From a checkpoint of a small transformer trained on Wikipedia.
Size: 26 layers, 3 heads of 64 (1 for keys and values), MLP 768 tanh GELU, vocabulary 2048, 10.6M parameters.
Architecture: RMSNorm before each block, no biases in attention or MLP.
Training: 642M tokens, 4897 steps.
MLP neurons of a small language model. Each row is named by its layer, matrix (down: output weights) and neuron, and shows model dimensions 32-159. Each number is 128 + 32 x the weight over its row's rms, rounded and kept within 0 to 255. Numbers have three digits each.
After each neuron's rows, "fires before" lists the tokens most often just after its 100 highest values on Wikipedia text that the model never trained on.

L17.down311:105088118165108165154162167179125111124128138180129195155138181088159102192147128108138115170104134090161118100090157149125135121110111117174117080107086149114120118105165121135084097095079061100120108082142131125068117189143160072076114126132095145145115115120083103103121099094092093151090102145159103167123176125136106087192185119172159099046198092131165094169100119163186059123123
fires before: "ers", "er", "ip", "re", "iv"

L23.down600:141134148129173135083121126126099081152100081136116123111155168134144175147191130148111128157124130150119104090136145091076170147107173182162107164127183144121065164110089157138087141081094158134166123148112111134124107060103072116132168116133156125046147119184139041150169128142102192114115037099105154087117116103117137094113144152106127187149075125098113085062128122156115108111172
fires before: "t", "or", "er", "ive", "ers"

L23.down380:178109151119146137176157099084135106134165120217080110088135104170175048152124163161088125120104120096139155157097063146159126087161119093181139133130141136131097111092180083117101135129142167154164156183104119086091140189169147135137125161177111090078185110059089093132150103126104086150128124118140104117057134082118076141091114154127128145152090113156164117133184106073162100118098
fires before: "l", "la", "leg", "ling", "lic", "li"

L16.down567:175161120135142104099099119100152110128189129144210132133150091114093134191169183169202144130139108091116093144106133112183222096115132109110111116155187127070099079108082128142087129161150151116143160128172130089080131145134127101148132119073099075136082161116135168135106152133115140145110109072117187103157118130210185107083123152101173077090131169103155145196140095152126083184159
fires before: "s"

L18.down164:153134122165091139089126102147152123095098145138136147115149106159064118130149151194093168136079103104170068075059089113152115139177170093189078091117109091079110157155113125144136096160054176176169112169157127160034150206095126111129124150101141092157114147141157133151059104140165124139143088092157176149168149054103149165129109135147156154153119142145120116093174084101103109142103
fires before: "er", "ers"

L18.down344:146149144116141120146171171155133137076115148086149145121129119173144124119092093144126136127167145095142108112136076143112086089137155190123124101068165107190065095117102154063062124134114132164049113098066137146147163145118142170162140149128080114096117105123092156103145142131115114099119078119091176079127047104122103112160090125180137119134079146177121122097094159133087113180136
fires before: "s", "t", "bu", "bor", "ma", "il"

L18.down47:129143135078182112079168087123130201152105122148122109150187084040122155169142185152132187097131116099098110092135147104071140143164141083156153149108169115114156127139095124041116107185177124161134162153159138098216125144180091123123128167126129125144135111119110138139116103109131132076111124153138120120095098111081105150129152148138086130146126139129137070106119143133151078143090
fires before: " |", " /", "\n", "'"

L20.down65:155121128157087149147173098144072095156141163074092126058110111183150125130203154126124168108153131111142218108117221150154126116141145088170125156133128172083094091123148116155135138103103133124132107155124116160123128108095116140184122054147138142099134159143152067143115152145177113129102143124075145163116168104023147112116132069147144059087097088174114092078154174084184127127102
fires before: " ", " G", " V", "\n", " C", " P"

L18.down626:150132115124115158150161176116085197137091087159140190104161105200130164113136118115112139098102134120115106119090124109152114068096171143117064075048166132113158129153159089146109104164129127142123141164117128047177118125195104112140066099105155128131143103133144079069078129128154098120141167141130146109192110169118082168062198127142112124160109127171114165063154090153137134078126
fires before: " ", ".", " Total", "%", " m"

L17.down656:144102102152123166086138115114051115121157171114145135133102098097131130119191116127141093125097104146103101168116051080144126142109165079097103146150209113152144140169091139085131146016088129109115168152071150147051098112097128145177182131126119110114145115123161107157119139091145169082155126091185096133088108178092083159112119098121120217147096097101132153155094151148128109125124
fires before: "or", "ur", "tor", "rom", "s"

L23.down515:093144178099113131092151128083094130130088176156104140141131157152108155079156171057119120140110137099125143126114099127196108126095127147130148115107122107059098122129099091149145200149194125121135106182128164139093122144070147149110118105103112123184153108109151118184148144104141115192181161107120097118080136118132133129145095143206147121086137152121173157106095131131121124157133
fires before: "s", "ted", "bu", "bit", "te"